Weights of a small transformer language model: 4 heads of 32, a variant of Muon for these matrices.
MLP neurons of a small language model. Each row is named by its layer, matrix (gate and up: input weights) and neuron, and shows model dimensions 32-159. Each number is 200 + 40 x the weight over its row's rms, rounded and kept within 0 to 999. A neuron's up and down rows have the sign that makes its largest values positive.
After each neuron's rows, "fires after" lists the tokens most often just before its 100 highest values on Wikipedia text that the model never trained on.

L3.gate14,184,184,189,249,214,204,197,169,228,231,230,168,207,224,208,241,175,210,226,199,116,166,156,246,105,135,144,190,201,178,234,142,259,247,181,189,187,194,200,176,195,229,207,184,214,210,177,160,179,212,276,217,224,292,207,255,221,216,222,112,148,171,296,233,212,197,148,156,138,189,159,170,150,218,143,177,184,175,215,231,197,166,218,179,137,139,174,225,164,199,153,162,216,143,217,221,193,266,226,216,172,244,282,221,204,201,153,207,206,239,214,160,286,240,236,244,172,276,259,191,188,201,150,265,150,147,217,174
L3.up14,178,185,151,218,261,196,242,194,247,228,260,159,205,227,244,202,146,222,261,195,189,210,194,209,205,180,155,271,184,205,231,216,222,300,97,218,165,193,214,197,225,184,181,152,281,182,192,204,228,162,205,234,247,188,185,189,257,252,247,217,195,169,303,281,180,282,243,205,203,221,181,293,227,179,166,104,271,205,183,138,150,142,141,134,189,268,163,173,262,198,170,206,181,237,182,178,212,202,223,187,226,255,301,236,260,149,190,237,175,170,140,189,271,181,153,213,185,224,225,184,157,291,172,197,185,171,214,223
fires after: " the", "|", "\n", "-"

L3.gate178,212,159,284,210,207,194,234,214,220,195,213,308,195,142,182,173,237,188,259,166,236,255,232,230,193,196,212,185,194,293,203,222,181,132,214,165,225,234,128,198,213,158,222,165,168,195,186,186,248,158,251,343,146,222,225,229,187,231,221,191,121,245,268,144,212,209,176,177,275,193,193,233,262,156,207,227,262,214,230,214,225,198,268,279,161,170,235,167,169,196,175,206,243,153,271,218,213,137,154,228,212,275,229,169,223,183,250,187,133,217,123,265,188,223,249,248,192,160,168,226,164,161,164,267,250,196,161,199
L3.up178,201,214,225,271,186,271,138,131,158,245,211,208,235,169,160,175,230,256,196,221,222,226,157,238,158,236,143,203,189,145,260,179,223,200,267,239,188,212,205,159,216,232,244,153,115,130,218,200,203,267,205,261,205,263,193,220,152,241,214,145,217,220,148,271,258,254,170,201,147,190,204,210,206,181,208,215,207,174,213,200,238,176,204,178,259,207,283,193,212,259,181,153,151,162,279,228,149,231,264,182,273,271,175,186,215,187,224,240,195,183,234,154,246,145,205,178,175,232,211,234,154,231,158,104,211,235,226,198
fires after: ",", " and", " where", " when", " He", " which"

L3.gate358,249,194,256,193,165,194,257,207,212,184,226,215,142,238,179,293,165,178,191,206,143,246,202,193,191,197,188,248,231,146,174,181,175,162,202,252,201,204,178,229,252,214,162,207,121,182,258,108,210,132,85,285,196,202,196,215,234,183,202,180,263,197,218,188,172,153,197,185,196,222,202,150,206,253,211,160,245,109,126,193,144,203,255,188,185,237,231,216,114,170,159,178,207,226,174,213,172,235,196,116,230,229,214,216,239,232,190,248,169,187,210,176,188,216,254,187,169,136,170,213,223,278,247,207,151,224,136,186
L3.up358,218,143,150,246,204,256,233,217,152,144,257,164,230,231,207,188,214,263,132,175,164,266,143,169,218,200,174,220,239,179,156,236,216,185,234,188,153,207,208,204,151,238,212,181,149,239,145,195,223,187,126,253,253,226,209,209,216,215,214,226,180,219,176,255,119,172,234,269,148,235,186,215,253,212,171,155,275,165,189,208,231,242,270,135,235,205,224,231,176,189,142,222,184,231,170,262,199,242,147,177,304,182,212,235,239,229,232,297,170,210,199,174,227,233,205,195,229,135,166,189,149,206,305,205,234,257,172,228
fires after: " |", " Qualification", "|", " Democratic", " Labour", " ("

L11.gate401,160,181,255,172,219,255,203,234,146,134,240,159,190,178,186,189,193,226,162,185,212,203,182,147,197,282,159,199,158,172,240,243,168,263,217,225,176,250,243,197,241,232,176,121,217,142,191,173,146,190,175,181,231,182,210,189,249,213,217,170,95,218,259,178,171,264,151,222,239,174,169,245,164,205,154,238,104,223,155,181,276,233,197,173,156,184,262,219,177,152,244,118,198,169,195,139,193,200,225,168,175,146,167,227,209,174,136,218,217,218,159,222,217,141,139,182,188,194,249,204,201,167,194,218,240,148,171,166
L11.up401,195,148,97,133,192,275,211,210,227,198,161,206,156,217,255,199,243,253,187,166,186,198,172,103,198,217,175,155,182,246,220,232,169,214,153,239,169,169,192,222,216,163,213,206,235,197,146,195,227,146,180,155,332,245,186,153,262,224,198,210,153,193,192,303,183,177,185,193,241,213,127,231,187,201,171,191,143,188,160,251,230,223,149,159,234,208,238,124,237,131,244,161,211,150,167,208,128,178,176,168,176,225,215,199,231,265,183,165,191,168,198,183,288,168,189,207,231,198,160,215,179,188,154,205,134,198,174,172
fires after: " the", " unanimous"

L3.gate463,220,222,189,124,205,147,272,254,288,226,214,265,244,151,192,182,210,229,214,166,212,165,167,220,145,262,237,182,178,157,226,296,175,147,245,141,201,223,189,177,161,218,223,235,266,102,193,207,198,190,191,235,208,242,185,194,221,250,205,172,217,202,263,205,267,144,230,150,224,213,220,224,227,240,192,160,223,201,255,161,257,178,245,172,203,183,268,174,132,219,241,212,183,181,223,225,195,276,248,195,199,190,167,152,246,269,277,235,190,198,230,205,217,192,224,233,181,269,180,246,210,235,176,249,197,152,194,200
L3.up463,168,227,255,142,188,179,198,194,243,205,308,286,246,160,234,175,226,203,234,210,148,147,140,187,234,173,190,206,190,119,262,203,225,203,220,272,187,235,259,245,175,170,128,227,250,159,191,183,172,254,182,229,257,225,200,144,225,210,199,223,240,217,199,214,268,183,213,152,258,227,129,174,218,240,251,230,170,197,250,179,265,139,272,239,309,196,222,144,171,153,215,241,202,219,235,208,109,210,153,152,257,182,262,179,185,206,245,255,186,185,218,250,195,189,216,168,181,235,175,263,228,214,60,221,216,170,209,214
fires after: " in", " It", " and", " He", ".", ","

L2.gate208,156,192,248,224,212,223,180,134,183,178,279,175,204,179,214,181,186,192,250,199,176,204,227,142,122,161,214,187,213,250,224,185,258,120,222,166,180,230,104,148,192,173,193,185,225,188,259,255,144,195,153,166,191,207,235,163,206,204,199,153,158,213,187,201,167,163,176,171,212,229,128,217,242,186,173,182,276,258,118,191,191,332,239,184,235,184,224,223,235,268,212,224,235,103,206,261,210,245,197,258,157,198,267,200,226,213,164,142,240,195,166,144,238,213,211,202,198,226,202,196,191,114,198,184,164,222,263,163
L2.up208,92,235,173,237,186,246,212,165,156,156,197,183,166,192,179,161,168,136,246,210,93,227,159,159,246,246,189,187,139,143,178,172,226,160,175,222,182,235,181,228,239,176,242,253,170,243,210,267,266,192,187,139,173,150,193,208,243,226,210,181,192,217,175,124,146,142,191,196,202,185,191,238,144,233,117,173,214,243,153,203,241,178,219,292,222,185,189,222,188,237,250,194,195,160,163,168,293,279,201,259,131,174,199,225,123,169,176,187,121,189,189,150,199,211,198,276,206,152,224,205,236,229,246,273,201,135,145,136
fires after: "\n", " Born", " of"

L2.gate490,211,201,155,247,192,245,199,258,153,188,189,199,220,224,239,166,177,172,175,196,151,274,224,175,206,157,154,151,181,267,210,159,196,167,233,211,204,205,189,266,220,222,128,234,195,142,204,277,188,151,157,284,251,200,183,280,243,255,197,152,218,237,230,257,201,228,232,233,208,242,267,212,224,247,216,221,163,178,215,202,210,142,250,192,155,218,179,175,206,190,183,186,149,205,224,217,199,157,153,201,219,244,216,199,202,224,161,232,138,129,184,232,208,206,180,278,262,182,148,246,150,245,232,281,222,134,170,177
L2.up490,229,187,151,155,235,207,236,203,256,174,232,168,90,203,270,195,145,294,133,157,247,210,222,160,233,183,193,239,210,229,121,155,192,214,192,133,139,257,131,245,150,222,188,186,148,243,238,293,280,172,214,163,169,244,212,184,189,167,270,223,203,219,275,227,136,232,223,213,170,262,184,249,171,188,228,193,247,168,164,171,239,236,214,194,256,227,190,217,229,192,127,167,193,228,217,221,147,230,246,210,193,230,175,171,219,175,169,220,141,291,265,198,164,257,205,197,201,138,247,232,222,119,301,168,239,214,164,182
fires after: " |", ";", " home"

L9.gate378,178,177,170,189,201,207,219,151,162,188,197,225,216,139,218,226,229,233,157,182,259,208,190,107,189,185,246,183,174,247,217,204,258,243,218,254,197,319,130,187,221,188,161,210,165,204,196,175,254,210,153,195,222,186,257,163,226,242,234,222,271,185,228,258,120,208,200,192,150,175,265,245,213,197,185,192,145,148,208,212,244,221,309,198,198,202,137,211,193,152,208,184,196,177,243,214,170,204,268,202,189,175,159,169,229,186,165,209,206,139,235,205,187,238,218,144,206,220,279,226,168,152,204,220,113,169,222,172
L9.up378,142,221,237,143,233,263,160,272,180,203,172,229,135,247,174,255,158,264,192,155,133,217,238,183,273,236,196,197,169,167,188,244,185,190,239,264,141,158,163,221,297,231,265,235,217,162,201,136,185,266,160,207,241,230,257,197,167,178,225,201,204,202,129,158,170,163,200,288,270,225,142,275,182,220,173,193,231,213,232,197,123,212,162,196,194,159,261,235,237,221,207,172,298,112,238,260,214,199,197,125,195,222,248,222,171,208,211,201,176,240,166,202,203,167,258,215,153,220,233,187,274,226,147,214,193,209,213,198
fires after: " the", " The", "The"

L5.gate167,171,284,191,170,117,200,123,143,142,118,211,214,196,117,218,229,181,240,236,159,187,222,211,197,179,231,235,174,150,308,188,204,194,219,162,190,158,264,188,134,212,159,173,217,205,256,187,162,241,217,195,184,189,187,193,157,187,186,199,203,198,279,291,258,178,234,195,259,190,146,223,209,189,212,202,207,200,241,203,162,146,184,236,263,197,219,203,207,202,244,158,279,196,125,192,87,214,219,191,264,173,203,196,185,126,242,149,238,221,173,179,240,287,161,270,222,121,190,264,224,155,198,234,253,140,150,155,176
L5.up167,167,240,153,206,119,253,197,186,130,227,272,160,213,187,233,150,200,204,284,239,171,270,180,252,142,214,200,189,127,262,176,196,254,196,161,192,89,264,223,204,190,185,168,219,160,207,199,202,278,190,178,211,214,201,208,224,188,191,146,212,192,185,238,173,263,148,163,235,185,205,210,208,174,195,167,96,265,253,204,215,181,266,159,301,192,160,233,201,182,243,171,167,191,122,259,200,203,154,203,216,172,197,220,192,125,192,180,239,211,146,182,196,288,142,267,240,201,168,176,287,159,202,205,209,148,201,167,194
fires after: "\n", " =", " the"

L5.gate84,200,233,242,231,174,300,234,200,160,221,229,187,139,177,224,245,183,232,275,211,197,229,165,207,203,203,160,252,157,200,175,223,211,189,175,168,152,233,174,166,193,220,222,181,225,164,186,238,186,203,217,201,225,248,231,131,164,247,198,257,185,235,294,248,259,232,139,268,184,186,141,177,192,166,201,145,153,220,286,186,243,197,212,299,265,176,134,196,143,265,214,177,231,201,219,219,167,223,156,179,182,184,225,281,155,237,276,228,174,190,162,182,227,183,220,211,222,207,142,235,159,199,250,166,255,161,188,175
L5.up84,180,200,234,190,142,253,294,185,133,206,237,202,186,173,206,191,140,233,259,240,183,245,168,157,235,199,230,210,171,216,185,202,153,204,179,201,174,241,190,168,201,221,175,174,247,164,212,118,250,104,180,252,174,234,240,176,203,280,235,184,247,256,292,201,220,228,172,169,230,178,172,126,176,195,208,159,235,276,234,196,260,211,146,247,214,201,186,101,148,157,203,201,177,149,211,220,209,116,178,243,202,145,189,221,195,193,231,156,146,147,173,231,204,106,151,302,209,236,151,210,150,254,215,212,118,164,168,153
fires after: " =", "."

L3.gate432,229,190,231,170,279,234,247,127,155,177,239,167,204,215,188,230,273,224,234,235,240,264,160,224,314,196,172,162,154,208,195,215,203,231,275,226,199,251,251,137,265,163,198,152,169,223,292,184,202,241,187,224,281,197,238,190,231,258,112,216,256,148,182,239,222,286,150,252,183,212,223,222,187,177,188,209,225,206,145,202,251,186,191,192,191,224,253,200,191,214,194,204,158,146,181,196,243,208,244,196,271,209,201,189,274,201,260,246,145,200,192,179,281,164,246,180,115,174,213,205,244,219,230,248,224,209,171,214
L3.up432,162,152,154,173,140,245,179,205,221,158,203,254,170,183,240,155,213,230,201,189,155,248,128,207,150,233,161,122,234,165,192,163,180,230,178,248,216,229,193,246,189,165,287,144,209,241,196,157,123,228,195,195,181,237,218,228,275,162,230,264,186,274,208,168,211,197,236,211,142,243,126,254,198,190,99,182,254,127,197,249,184,211,202,175,237,205,180,204,164,257,185,182,250,177,126,213,212,218,260,195,153,260,198,141,207,193,185,194,202,169,180,167,275,194,161,146,208,176,258,201,177,222,178,244,205,285,193,179
fires after: " (", " \"", " the", " ", "-", "—"

L8.gate350,218,259,204,178,230,268,166,98,195,196,176,175,170,80,202,179,192,253,168,190,193,228,186,171,193,203,236,194,145,234,228,187,247,236,208,100,211,204,161,240,261,183,216,201,170,244,188,177,269,103,196,158,154,225,253,185,273,139,205,230,136,124,191,202,162,275,177,239,236,211,185,201,225,218,181,174,200,145,253,223,214,184,209,298,231,289,150,199,235,235,166,179,195,170,184,194,220,167,115,239,200,152,220,164,188,275,175,192,146,139,239,177,249,235,233,140,129,206,201,169,199,171,200,149,228,201,134,171
L8.up350,277,240,133,237,164,152,194,186,187,127,144,208,164,193,198,185,158,202,255,190,202,257,231,241,177,176,231,183,161,237,208,226,279,219,192,190,135,138,198,166,208,144,163,187,158,214,229,203,213,119,162,219,185,204,208,217,260,216,125,213,222,248,211,168,168,112,233,228,175,210,213,245,263,179,226,160,192,211,100,195,223,259,165,232,140,185,146,196,197,235,203,268,180,226,204,226,166,135,155,205,160,298,167,172,163,97,241,206,186,226,200,201,149,131,188,278,192,156,206,165,214,174,215,252,198,197,234,251
fires after: "\n", " |"